MLP neurons of a small language model. Each row is named by its layer, matrix (up: input weights) and neuron, and shows model dimensions 112-303. Each number is 128 + 32 x the weight over its row's rms, rounded and kept within 0 to 255. Numbers have three digits each.
After each neuron's rows, "fires on" lists the tokens most often at its 100 highest values on Wikipedia text that the model never trained on.

L2.up87:099064152159190069099108092159137123095175153130172097147128154144153151160113154114118109195153112137118090140122122162112193187117121150083114165108140091122086134090104091070174092169113159181132119141114085132166173074107164105139137163130117124166111150152130181176098128154043179201137125129078112142123163115144174174174152119094063159138127113133111113134110143117133172120198121112133129117130132154108072131150105081132127069156179096093151093086122185232138083160140137133093155122127093120144158107154057108142122128023099137128156182184087103000141118117134167100
fires on: "uck", "d", " sh", " p", "p", "z"

L2.up158:136162124094130140095125101168128125094063144112145135115103162133137165173111104125088102086154129121152082093102124097141134094127134088098079091141112071107170111092157088176125158176193107123141135121104136140121104119167117205152171143085165081143069159144084147156080056087117123110120159132134137131166191105114104072200126163141161141108149103060148122141172160109102137160129098091166101174093091186120084178143094141076151173148127077125165100146087145135137140152150134133063079145128139126131085129099105137170101140072152133126154142134160118120129120083160097109
fires on: " up", " women", "ated", "erv", " other"

L2.up904:153132140112112129101124208138108096107130116141123044132127161141134121119148055092085118088144112170159163108123083136157152167159164122104124071142136154200133061095136121186167235097096135123083087143141166168122097131147179108157117155159141009165131084156105135153098101105168095116069193144125115130133084185140181093042076115190046154097113124110125047197071140097130140169127093153135139136129125168144139147114147086114117137135092110112081145107089121121101117096147116102143166100148123156146178084104149194153087148118140153092135089164122107098162134128105094162
fires on: "port", "own", "lev", "qu", "eg", " Sh"

L2.up1006:149107074120130076135125065092176086121119098164123130123095095062128135166118141187131116124075100130123100138116159137154103130123096070149153085122142043156092115092110147127123190090135140153193080160118100116130137100134100119133143142078102182131066145108139108112148127159081105075151158174150122154071145079123142125099134103072167074166181135139076100137098131132137137062171175089065128115102138111130140128110092186119125069098076123138199135072117143142103153104125119152123050128078108083131125134082138113104144147123134136096090155099088107145090107133136104094
fires on: " time", " way", " up", " years", "0", " 1"

L2.up699:170123154151109035130168158179137126144128147107112126114165133158163118068090143150159078118105154167185174096129105098157147142078152119159079165154121133141160112104151142153159092132086140176125171119101164128169141081176136175153217100111081069170123148158163133132098151132139141079189071125160106089161127091092078098160156086143166102062140120174136179070156118168160161154098096147154121144123182121146091118112162098188138130167208103139165146189186186097112164108100129169152161100129113138100152076096143125116153170192142206132102158031134164159127161200087063125
fires on: "ons", "oy", "pe", " there", "ings"

L2.up881:100086143140138067085099157046168094119094174109098094139217156088130132056114147113078188110127105165064180199149142146100095123063129149145090142094123132146121035152116129111150074152110104195160122067098124170120132169114206178108115133119097113146127129073124113114099104152104087134151068136134168116131143133152106108111149089110144105080154118126184127125076168118132121118086135188162121148118186107133112134149132151119156121140184113118108141086125138139104157142102109135151076120125138126156128156150145130131091092065108153167119196119216105098116107087125126129
fires on: " about", "ats", " over", " However", "ason", "ories"

L2.up255:116122148149039116091115167134178207128145139138066084118127118160072143093157101208121122120121096080086154095136141109193201133048146129229119115105102160137141135162132087102141121139138091173170140128137120121101162120122129162096111114119131131131101149060116139155090091106068160119081107163124128070146168124154144135141177059177099142123160114086134106140168141132136116097117135174175118106046083139160084160107122120115066129108141163172137142083154159155105099145138152164089159108108073137155162043163157071101139187149088174172103148108132155120107109082168178090
fires on: "ton", " John", "ich", "ord", "ald", " being"

L2.up175:124106139118085166201181103088124134179139140124061086111141155160142079101130076104140138127157221138106140173131107100117133146167146159143088190093148182088176120115144086144174111101084083149158151140174088117104052121150133123112137090119154125112172135109095111089077172082051081081087140102187144108121107133103100156112150116121189138151127139147105106121112096106065135127137126163142171102149093140130177152112141130115134115129110146116136073134107128144129079093118169140179103144087083113153127096181103092098138131123118159154116118106134144146117135118117081120
fires on: "os", "av", " or", " Med", " and"

L2.up813:151124154122125173124095156149148183141135120123102160108079153171147126144102093123049158028106148105120112142131125147143139103128176149089100152113089138101164105136096131138138190087129137125091070166157132111099112179145184159135152150106087157119117187079152092146128115111095128137143171115107150153119124091105136168112076135110102125100126146158108094204084105100121112152109151144123188143122099157086191169147113176090139119139134122068129167173144191133108095122077192077129108147110124106136110141148088109106094139057115133137102144187197114146160099083159145129
fires on: "ill", " be", "il", "ice", "arn"

L2.up413:103104123129120137106145190226146116099161059107175131110104091095167138142128138086160089157073092106127132120131141117119175113169107137097209178060149097132183149109096141119100150139141092182092184153123122126148111106133159181166169127140173117167170140158143123117131138163157135130115197125178148138156127163097078151119172135123139078101175117151066084100134156166096147122134121129129151090066075110126149163110109032134109113107127164129116168155068131081146107107119146155169073108128125152120142114082097133231129156168115126154167188125145147129122115203174091177
fires on: " while", " wh", " fin", " though"

L2.up513:101116070103145142112145102113094108127083150054175106113148187108081139107115162131050116096117132128151071095093118149124119161152127148120118095104149145122136109098090138137161115132090128181167167139086105194165174122139142154104094146134148206096115123117086096125137130123138092096061138128182223147177140136112142094149125165140118046140111148118159084042115157119092124208115129094127150188127147098120158114155137095077105128205126137112110153177087144178171131105155157104133095122146124116133164108141095149129119153087123136128199191189127150049106123129190104104
fires on: "vent", " over", "ll", "end", "ook", "ell"

L2.up1420:128145145129100082114175196147098137112038106149139123091098190141165148118138114151138119176114186151057137168178082140087076096172146055092128171106175144070163182158112113146104121118159093135199203131188112155138092116133133114131149133155073128096146148177092138141134192129079139109133123099139116118116115098126093139166164127148119097179108100168102094133189125119104145085144162157108134217137161062098081150144159120144102075204138091129124090151136160135092122106135051085112081098198121056089118106156120171182095110109113102114147159095096136140132110176130142132
fires on: "ry", " dr", " organ", "ivil", "ries"

L2.up641:184159081047118120090141076114154113081101176105169039123116112126107131148105114130156095098109099112137141133180111105078134202122138100092094145193138097165146120121132099113144132110135084118113181091095157213148095112176152149100116094191174163174127075100138090160145151141149164109186103104080177182126158101103107098118152131119127083068153133120136110136018117115080152115118137133139228086096165084109125136127111077143126130104104147081152147128100154160162126130141115136125061119143134076155163111106097139112151202108166147144132123135183143082140129116133121110
fires on: " add", " /", " due", "ep", " into"

L2.up555:067098095115123113099183145135132137136119109118127140156180165163115126101073175182110045113124113134134077085092141166146155075117139117143147091124147088107118115129098124086071103111084129093155103185164151050154141142093153094162101112133104183255152128125024148150112116136090099080138108100153105086146122143112130100165132145166093154107104168179135091117113144177135090187062176168075108166096126096114153119112135159162118126167137114090095117156029094138150120148156152108178146148150102141129170140188188090146096141133149104165065130169156138155110129100135139144
fires on: ")", "ena", "+", "duc", "):", " mi"

L2.up1520:130132124107093119113127125138140142188125178148120076094135109123074138128113120164119162122160104094058197140084135158129136127156157119130092158097078118127174113169121112149138157107124048123154139131092157101142161118143161076133140131149170117101122139096098118077140113059140160114171088094158190107172115102150113097142137093127090121151097146098081168081141133113107165119106136150161164160119152097133167125120145113112106104170094138116094124158127082070080152117117109122141075191152135069165206131085191167172093099113176138148100067176161133114112095137112086110
fires on: "own", "ic", " se", " feat", "bum"

L2.up755:119160128080089150140124105156102172095155080124158073115142107129160135134126151158146141087123076155082065150189119113151168142070129126091182079130085211080119119063102071104157151145096072128186116165183131120134167082089150119144097096117090155102218135118123132081054063121126069123172092149154165081161149147093148129105168050097086117125123130084128140091121108165061129166188127139156153139126135209113107125170200139198145134119146147224153090158138132141093081084149139142133141122125060156147153152128109120113119162112125121145143174157134113089120121125169169101
fires on: " this", "ong", "ership", " which", " such", "omen"

L2.up185:073103143155124181146103130133120123161161095089124152120128098163145095099164139147113084194152107068111177147094159143105157160138042120124096115149091119119135186087140054155117123110169133100091154169122147053042156184139194172138071104126126113075126152143119137083143105070075097111126135101098150106159105174122149120161156120154086129111110106134111104062201106118143120113164088194060130139152088124169104146125152162160139111188139085155118070120127123127108155116081145099103125115171156152134127058106093114132139150114111137102168157100131142120098124132117083151
fires on: "ark", "ge", "row", " pract", "uthor"

L2.up1304:127132154091136138122111171155169039057158146158112116127128107060116136186121080194128121165134048101152086163140135097107160194124141101170112141148217141117113094106118102132094123126149068136112167082061152104073132150089132158173146162158182133160080099159109126139127130116105149144133221064102157127107120106106093126179150120113103131104165145172090108091107138120104100155142067080158174111121062172156115228127083130107124073127135075102139102110072068132127166138175118131136105140109108118140138106089131112124111143095092161152137094149117107075135150159139114100
fires on: "eg", " so", " though", " day"

L2.up539:127155115070150141089154139157198085093111154102122101109084168095110051130121149195148112177126115158111174147077105116155154140107097085138127133105166162157122132103132091103106140099070162103116134108164125120150176136145111128118196114200185087095162125151113187225115162137152169116200110110152124101162067090094093096094070078099056162144090129174147206101073092121094103195174128138125147139158159131065148143122105140181110103116066181105084122122073151214150162152128117132111108080096076134144183093127102148132110132142127119129098106171102085125149137150160131105
fires on: "ace", "ig", "ays", " 1", "ers", "ound"

L2.up700:062126143168123080029091151122171132147112170128134081130110119148103124157153151057135154167117120157111137107128118126120170123146151021139115123135131143143205130144096132134118127138079110113184128081177096168138127118121115133125121118136123134063094109183077121099112092165098093119141132128135156160156147092104100082164098140118138120161125190116126165081171125065111160123144094138159156155079174158112153147148137084143136140149208147159133142151131132167130147135218147136129078119141070219081146116093121102120118120033086143046107126147149130090121173159187187122
fires on: " sim", " gen", " of", " family", " cons", ":"

L2.up908:104131172095152108164092123118118106080128108168119140145110162028237112172121128179142171112078116166174148083098141163150138164118099172147098077129144140104104118084147153155140141129081097111104137172143152096085114120094111127105128121072129121160116153148126153101113173117143129194106171110116145123166125105107132165146141077145113131114099102115114123139138113120104112157103095145136129128134193092110151121091136143137085104129094162112139116138083143094094070153160094150099097137147102135214112122114194148108124123087033084089081096147110082139142140162108071073
fires on: "-", "id", " Frank", " Inter"

L2.up947:104175146114128096147147154180106081070172111188115091134176121089140168121150100067140154159117108125112106176132082119169162168117151085145160130136166127172149173197133131096151161083180110153192122121156123194117105143126148202094131173203135057187078129148124132151126106070155157132137116140171121131121110142102160123096109110166087117126183145108135143074104125108140174124126089144142133131117050096160133136117164075108125133095056081127170069139100154138113115113120066114097217098148117152160156090119124143167082163108177117098174132095135092115133115169127092143
fires on: "minist", "ank", " Best", " village", "ate", " District"

L2.up798:179127125179121137132084190105092154097128115107163156135076102104190121115140084134151131082145105115110138131085131176108165112070149157097202066149146117106113097147165110134110134123125131110105153147143053211190117101128142154090147184171119043052138179121175140106140199106135115153108110177178091095088157117114129062186087072135143127063131167073080111111130158137044143156155082147112134077103121139175114074129087189125121110108093100121114136157107144123150071129143109118137140139129179147188168153117120121140139091068107120110167163125143144162128150131170102158
fires on: "==", " ==", " during", " Serv", "me"

L2.up13:138160113114117131159148134146124121159142163140163103118183104141143172092109076129135170095133082074153128122173087137139140119101163102102169143110160086130172108157147169121163148182107118159195142148190123178167127136132160150112104128121176108148151161145146148155134138110148157128184185109133143047129114118106065203066099100160168094132151130141127097175115129153097212147169122142159130167112076147100173120094135077169084126162119115150090124154105165130129135138053122085163124134152121043136180133134136151159175094149147161131178165101101177111117130135110090106
fires on: "bum", " song", " Off", "raw", "ord", "ign"

L2.up1326:107090045109098168156186157130152117058116124195120119075131109104081154186128111109131148045096150138080126149124063108122102137141103143163095136159117109096162111081177157154135156134159112157146051120158109145164094177160103147128197121129164149089144133141130116141141096118136125144057120069122121119108143132132086167177132138163208110176120101163092054175106129122113106114147155118132159095150152134121102079162191140144115183097107117158098141159107149148075116151220150077099127156081123110095135161101113117148102124132118149143088147078138066120167109071109141115
fires on: " son", " death", "iss", " father", " kill", "ord"

L2.up815:162158108128090155108149108106171143134087150083111111126131100134109125095037091105145025160135089166118107146128036154077104103145143098118087178111123149116168118109152141110161134109088112197123148111129139083155167223158109155106172102139114110158136086144107147124104097110156102139136094158133107132148099112112126083169117174101132143129225133114107180034093087151149100245153134152177110181145126109150107157119124112082131130150141107163187155147107158126083145139114184104127156120108130161138097139056172085182119104120134091133112124180145131094141125149146083070
fires on: "ach", "ome", "pr", " found", " popular", " Miss"

L2.up1495:158177186068122138139094126141115145184131141150126154120151125162148079155123086123129090118092149148120159140121128128115154115104199160142110126131173108168101120154136136140137156160081098214075109152097124114138136184128158125140175115116177119100172210161124117134112140050133153064103105170088103170154041148093091172142135157130086108075087146178155201143102081118116134167119118153090129094145088087082052142116155128109089142147108142173110158110142086149167132107136069145157075163125092101136130131134188077086107097166117166122112157068106117122085115176116121108
fires on: " inter", " back", " l", " str", " gu"

L2.up1444:116167087173137083109169140073118102114120104152157138158127134179158113162134117157092108131070123098102135085177146152143126138106116074114158111131123136143175065144138102100169155164158124112128145127163153128179120105160159191101097130137099054157110119152152077201105113167083129076102103130169133147190203103105124143124110134144097140111230136156110104078143170148064202159195114109173180092096129062127118133091142140085112064139052190041166116143078157170115120141094091186134104145104148151149104138141110103146095158117189122126131136182133094154165144101127124106
fires on: "ard", " sc", "arn", " place", "ve"

L2.up1429:134083154096144093067095145106137036124149115122124128109098144103137098151062186144042175167087102109137117150181110142123150106107076108132094144101079156073097094101115093096108103114137133161115080083129082059096065132121105137112125144069168115132177115128147117133112176149076158161094184127141130145120126107139063127141119108082117068152137118145069138153142080166149072143144090166106188114146103133151149255157190110127125101114100141142113131129172115114143124127134100155054129102129132096079140174212107130138118142143131138164180128094099154140117147136115104165
fires on: "ord", "ife", " class", " qual", "ject", "ound"

L2.up1009:131156126189067066151134101133193084120220120126127149102171131092162043177140087176139158134068155127099091115170166110089117165068106119155097142098081077122133149145114152167174152135098079102138186123136128129194117143138125095092114110104067178116087134154144104100124138161113143180105138174166131135170177163075102145220068144106165128148126145127092158070096114114149152075119139163138107113115169116075154127171145156171184127203205157150167093123104119138200130148112092118168144132157141093131193162107150149131062126115053092082124151128105125061144116071166133125
fires on: " that", "oph", " Ty", "om", " j", " which"

L2.up263:144112115145133164126064130113089153159075114141170086155113102147136155159222069094132122117165110169090111108112129125066184098122182104128122124108112113079098134169080094113080145131144133081062122118171167115126159152132150171106135154143101156133109137125147160081179111127146148041161098149112155070135093117104155124101104129139093149160071092111120125126184148140146149141114074150115137155094163177155117142095129110118088170165074089136163146189132154133134096173106132165119082124187155142153184071115149212100116111149127092111150137180118155142111092108118133015
fires on: "ear", "K", "ange", " so", "omen", "ount"

L2.up1186:144077116139120134113105142130118110122133173162112091127162077150080177131102163128104133188144147095117112137120090097130066157119113111097145121091108134140126071165130145133127037187074110147107213109150092130127120088134163161148092162101071097098133135121090109152180143111093127117119135107159168139113149164142104091134097069099101142082040095144114107191191113143093149119107087171119152116134146170110126079117082125140144118031046157135154122158172129108127141121179074141026171072124100128127105141121164088122119110109124118121110156158178085160074127117128123087
fires on: "=", " stud", "ts", " commun", "ic", "way"

L2.up1118:122099129101135060107143139107163150110072108110152076110169143157169173096126086108057142115097129127156099142112057099136138188116121179097152182121144165158105046093138172118143102102147140146122203142165155128177092149128125173119106129154044156114177115095121141126108104124127175055103159171139135188174107170121163175084140099132169064112174080112164098165093133119135160141120127131110137146118128141145107105179209108131200172120122165145161104122105153167118148115047126148099131101115135158118150142135096133092081201167159135120110164173135114184094092096155083153
fires on: "ence", "ous", "te", " other", "att", "ice"

L2.up1321:182083116111145085187151101139137197105107134114144159154116122106118123131178044126118110103098121175119119109127142097167123136115171117179189137145143105077105122091113114161117148193147156171131130101129090133092117121128119090116104098169141145203146068115083148192116136081160093120170173103150096153114172156145087172167107135106095117123159116167106159109097186166102095127104092141113168158158077149116146116118158207094082122131124104064093121147089140148120072163082158143098038140101158146101129110150160080096111136091125160162143108111123102168149210099156132104
fires on: "-", " /", ";", ":", "en", "On"

L2.up1526:184109136090110037151103178169092149149099120155082136151069158138104173086074110176112122176093166109165078134129152098082155142110158157103072158117109118112177092102145119093152107181110091124132179169124122066128162160092138171107158117126110130072140116140162121173132138162161102148116143125123153079079098110049140119150117136153103153154145103128136121148089155135109088183115032100097114186087119125146170114145136151124152091217145151107135108139092060165136123170129114184101113143133086179129118116147114126166093164129148133154148202183130062071161168084130165101
fires on: " family", " than", " like", " cult", "ley", "um"

L2.up869:122126123114144124152148106129120141092168083204134086121106139140078136175076093131119127133114133137084164105130140094110144126124157093132087135125143129115153134143145152078159111146056100117116132178255111137164102142161226144114138068151168091102194145093174182116122145064060090133179135150187169088160107131104109128153105138153080121103106104139134180130180143103036074113143137154138110099129092123073155161144161113132109113157099138103128115136122166088161124186082184171113166152132098089186151057144113119141121131184096139103128109107148120136104091091157076097
fires on: "g", "s", "ve", "ge", " pass", "ilit"

L2.up445:123129167168082134094113227112148128109059114186176182117078046143145122170116079045125057158117165196050152120165045135161138103183112168087157146126140119125134035116190108169148142109142100117110109143125154103103142141153087111176136141137116126126141143124176141204107162139095127096062127085136135153145097136122118164203060170144133199128124092125104107157190087109164150098165207151157077152129129232141134114137126120212087108096137155175095193104147152107119131122140165093066091182105154113126132106172148130142095145110133102121085121120136110182145111090121090114
fires on: "ition", " Par", "alth", "l", "ast", "ens"

L2.up1110:066143122155141112120112131117135104115143193146091187063075098097127184097150097171124169224107175121117151108160138114138170146124165114175125121182117139085190150135159158057184127091153128105129127158137150171159125094145108129088096133078153081216168172095120181103129080102116058086092160206091152134169099123077161102198109117152118122107113128080100080130075154165104146107028117158092167139134082118126120124131151170132088098196096147149139114156153108172110130121100140186152150153192139110080097194093158127109154165126130118099175127110131158064148108095183153118
fires on: "art", "bum", " ref", "ank", "ame", "otes"

L2.up1401:119128160142110176159155143127093136106123094119176111152193139084168091138170129114076055163129143093069117139154184128111156037113099096132136152135085098157121149155168127110072131198174091094120126168084144161128112175127046165104144102141122116117134150094157135128085143138105148106109140085083098158115122150072086146171141156115177111102112149114158138132074097137118074117128135121145185174153114198153182125147124107148101138147067120109129106162132117135069166099093160126202156131122152152128132061116130056093166161103133151114106083116129122109155063149116099144
fires on: "ion", "ess", " kill", " open", "ter"

L2.up718:183173116089170136142089076151112119137091097166125125144150129105141132172227102171055189092089162092049168112131180116141108183145094143123129130155147099130133105164126130145113160135214129081115143117218077098107111134137087131100128116116080119123112148108144101100142091143116195109144102079067172102163154098111130121108107151140106101119089109199116043185100121107137142061134131094152140143140125171110147168098146170190136136085090169120132174135130165096103067102147076165119158141156146161116133098171105161127148186086118165068160103095152111131126147131128108185
fires on: "ark", "ast", "se", "ister", "tern", "ition"

L2.up1455:165146104159100175155110187117144133128134129117137137106079104103184106151119091139130140135096153075179142122133132071176127120136162155094186138111096140108153132113148061160145202135110206122088123078137177078077131174203092126094096084141152134132103109145108198087122108102083084167140142223147134153124134180094112124094146110153152119165038148116141124133156172157110108088058050130133094190101127159149155109095164148125117079131075028138051098155062152164118130136105148138115092113170189176143135167143143150124124117143137143116107161135132163123122089136105110093
fires on: "\n", ",", ")", ";", "-", "."

L2.up626:133135108147154061150098099124114080163123080175218062151136089156129159211125144081149141171076151089087134105138174084125146154067092088148110132157150132163112137149100047113175146185097108137155138133138141132118174126091114143121143111134053079141127220161103120097087158160039089134150164163182202136118122171081108099065171134118129154135073175103086136123131106144037132131173072117160191142184128112093153166112134087068118112133101098138136123127123204162095176118130147205089139118104127124102133074102112076133135133123099151107131130154123125115097109134108148126
fires on: " the", "E", "ric", "t", " The"

L2.up1308:116100098088114134083181140205147152133091108144193078120106163150084183092139139175053053182134148078175116108115109111122137109121091097145207138112120071131158058073172130067176123114074159173154159131161117050109133157147163125092184076115124161129191072140141096115153105085131153112097119183158131161141168107104075144124179097107091057121066146131145126118083098109106155108144161143114130147134103133120137037145146115179088106170145195113084143147121083099096139129136174140134115098148089190146094137069177177138104118135145185080088128140125091099156152117117137101
fires on: "en", "ic", " he", "ese", " they"

L2.up1103:064109163129131130147132144144142129157100072148094086111204103179106156140112151095111125128171171137022165175125129136097112179166130032153064138138177150144117170090108077122113127112095138114123136090120094147108141151181149144166189097121150102113143136101184127110129156054128118152193119130153107169128147091161096057196124133162160103119164139164162099148145153144120102129149103108070116062142134153103092163125110121086103097089098067157123129139145108071159142094132092108151142142140200112149104109153120159110147118141122110149098152180171165113194147108135125178
fires on: " design", " s", " sc", " val"

L2.up373:137140109154163157138129132131128161165139098123100127160185131147128130133124115089118125155098143099148156127102143130203139148131061159133093144145164153168110137084108075158115192120151133096093169056105092176083108136110116158153144123076059107137081157132065105127164151046100119102157126141172128141153119111104091118116122121109064134072105123150138097130125124152116124120141129120127046133139148111074104122130101149099092068138079181130122147122171084135168151139167122127080097156123133101167171084140096049124095136067110151077160132101121136091222069137132170110
fires on: " was", "==", "ric", "ure"

L2.up709:101130123115124093103124081104105121075103154126139156128095148116208111130173061099154021084114110101140165161166145101161136172104117183127141121191147137117105070087099181152080140131146108089172154096195076148112105188100118094109170151197127048125085143088134124090104174207135170117105128154115155139146146162131118120153111121075144128086147131157172079139062116093136114153117074132118189059128142108154101224090126137121123125155102131086119159120198103177142113130096106146141178129108129142155132120184077174103134156086152144103126167107137163148141152121125127174
fires on: "end", "ending", "inning", "ire", " During"

L2.up1278:157064094179110129088095098136130103162174070180103122111120176105080196112154096201086128124090088165136180156151138123146118088120171128178104160108136064118126090191119118070144097111064113117147207165102118105112152119092091169091185119165127073107133164102073121171049168128131116113145164116095164146176130141142113156099111096148116122160102115119153144058171102109084093069080120101117140091138129130130121152115092143166141127115107103203093111113052119088167181101068099134143110126164159104119158112149153157167124088098194185086166126127141071141069124129116116136
fires on: "om", " add", "atch", " Group", "ad", "act"

L2.up515:106162122083125096158105132132130105087142051142171145124155185118107150188117147113087173122068155136191115130159134119168143129191081105134138164084152085138155131137115076177111076125138143095111112165152130056145078112107141132155128137119152106149093113203156107106115093125092081089107116091114147124180113126126128073086085110152134117119141107154080069074158153092157139049100192127163116170106102186138074142105134125149137141092113109100118128126177160118137135073136131100012091079126127181132124091079186155171124127146112120120107100110068090175158133116153121154
fires on: "ement", " 18", "ow", " development", "ater"

L2.up425:125123097137147043106151112117152178136143095189109110081095045106110110130140158120128184175150153113134145115129137100123164149088119126112102085192150123089159149115090150123148113046149159149148147153156103152156114148105151103090106143053130118123176140180117128153149173100121127135108108183196152132161192139120133177161135060188106120148107114126157090103172112149111116100165109178120146184102105095095171168153122125111119120127089132101075110156087168134054152170114079133105114136151109164124133137128138120150134167112096130106134122159084111108227132114157121107
fires on: " part", "t", ":", " lead"

L2.up363:151168102122124096096160115107207137081127135176125115146132081133144130136106096128110152141184208156118099056115094135084095173079086130104171112122126155093144139079093086073143127003101138116075136152177148143182133158102144098077133154066110175097149139120093129104114158086182116113071129173173127129111094108148080141124153112140106127096057107147135123151123142137132165089131102179140112149138137129134127094090145101132078121177174158097115101148197129144089117167186138128086175159138171129155116165144099165152128102153113140113092164106123104105159086078121134115
fires on: "r", "ir", " own", "ret", "pr", "ont"

L2.up1277:110100143140127136108085079072164170141095097154117126126098146119133179125142154180167144150115132069175152058117173178103165162153084129101171105085137154122116147181118117177141139068168166142109139129130130097151154119113175103084110191141098148105134152132144092100113189113094152117121135140098120153046117139120189170104101102154144114156101138078076101101141100121104148061174150170164192071166124062099163136137113130127112147073097143136164098113135144174132191099125104081153149128114133168118130107098113126121153153146112105132144114159115125167126137102113147140
fires on: "te", "au", " production", "ony", " development"

L2.up1364:105162113104146128071182227081114137144090108149187101129150122143097103136097146109097180089143126121121159135160160084140156128149136137154127147111108167188091097118111122147132167153111111161157115149106175144185116083143152138156133116120136159170132077141100153142126077146158107112094123122154145141182156174178171199094192162164135150069188121137120061125134166145137118164105140134157155121176171103182082019143115109179164136135086132123209118087116156151099090152115104097139110119095125115124116091144139140141091146093107134159112099140105116128090146092126149145
fires on: " fin", " mark", "rian", " start", "augh", "abor"

L2.up1257:220079092110111077084092098127141070113167096105094108121161151140083165133081090119162097139120116136138122113222149129090169135146100183131138123179167115130061099116129113128116087126099130138116057161082160117160153063139078113152111161093143117115117178103097145171117125116090086122147112178170137132141163161131119147135126096130131129126119124080094119159160173134142106120079070121152152241142119149135113163181089160120165122115133181145185163129142176187133126087181164174107085149078133111157115071113164149109078151137113175115173122185101105112110086106125094083
fires on: " who", " over", "ation", "om", " young", " However"

L2.up1505:123138086163019086185104110156152075133137153144188119139100137136100183166115123176162073208115223143100132072110184118089105160076105116103159122155133110077128139135078094104133145083176132100090153145083172075118126182110065157199098119088171173123091108125111063133139082180061122126146127172094184166167135128130068157152124123136149129138031108166097080138143099164146124104110154128108133150104128168088133137114131134138135092123145094054105114157110151097171126103168140159109023137148138113099125142131099100151101174023142147120126165125145084160125128122086090115
fires on: "ion", "over", " with", "ST", " has"

L2.up1132:114151160119149169091156104157110122121124162151142101109086132089177104154106130124129143133109174143079132123142115166145106139165103085208131172059121124091171150127130109095117123170047086100178186156158118102078067152126144172154192123108114120097131109142122150132119121158138145129097084165127134120082118102087088127183157150127078103149108135155092129110101106114116117128149104150129166160108111133090161123125052174186142127165187098137085128161115212100165103125095149158131182100118080083104155152133154174165100136109134134077087113084149142095062138136138113087
fires on: " class", " qual", "ich", " record"

L2.up319:057096121167093171125085132133208177165147182153198154134163111129065166091141176127109142128086129091106135113111139156194204206102090060144088144184140126096110089093166124151109106121077163140108148105069120140150161108128178174160167094135105092102077089143170213179090116164133128137094052142114116125135124175108124137169191128122062100144144137146176079093115150124111097133182135103122133165121102128123099145134091131127155035103130116126024152097077158128143053151103115201118137169130182092132127095138144140126156099117168124164157146131135114100130106108117130150
fires on: " sh", " Sh"

L2.up989:133127119121143112085162148145153114103135141049142119133103137168125109102151080134127125100093159128119089095121123104170154109112125089079168191153115107102111109116147064129162117194102119187081208102172114087119188088081159101127164106212140138111146142132153135148118152124120066159162117176153140105092127133119110167176160153183116110156042097110165093111091100089137101130151123149141121096074180131153173148106112140110146074119121115119122165111152130189112107177079092130027116150128086125196077164145094124153092135117087103111111132174070061151130122163075112136
fires on: " new", "ural", "ous", "ful", "ological"

L2.up1141:134106113107057132071163139144150027057066120124118119100115131136129110160187105116159093164121155130126112054130109131141148152135174077143129099154161085123198107090074128069115179095141107122109169125150111076155153127189161131150106128170117169161120118145078135106168145167090078086146215172130167179146179140089146127134089142071136129138113126088120073097148116150136146127094095123089178124163163154147138148119120119108136099116084089105144117150107159166113084127113144170103063107187097178137126044121081167111112161078149112095108116122165108141119108166156110110
fires on: "ive", " Ad", "ance", " power", " Suc", "\n"

L2.up981:053102179163152164123138160091185128101082082089133103136083099120076143143103149133081124049135124125109102126169078099151133117093111145119153117072112074104090157102139122123118176155151145125108132144108166152137073135155166186095124114135143121105137141151031125133162130213086029120119105139145123190137171140122184141131138130099139201085131116124097153161170122126137175187142133154075097099139154115126118130127123140156139089173105061123120055124141150162140123127108180117074132088169124153131127095152101114140102160130111113174120150082112144127148101147134130133
fires on: " there", "iss", "ount", " ind", "ain", "ith"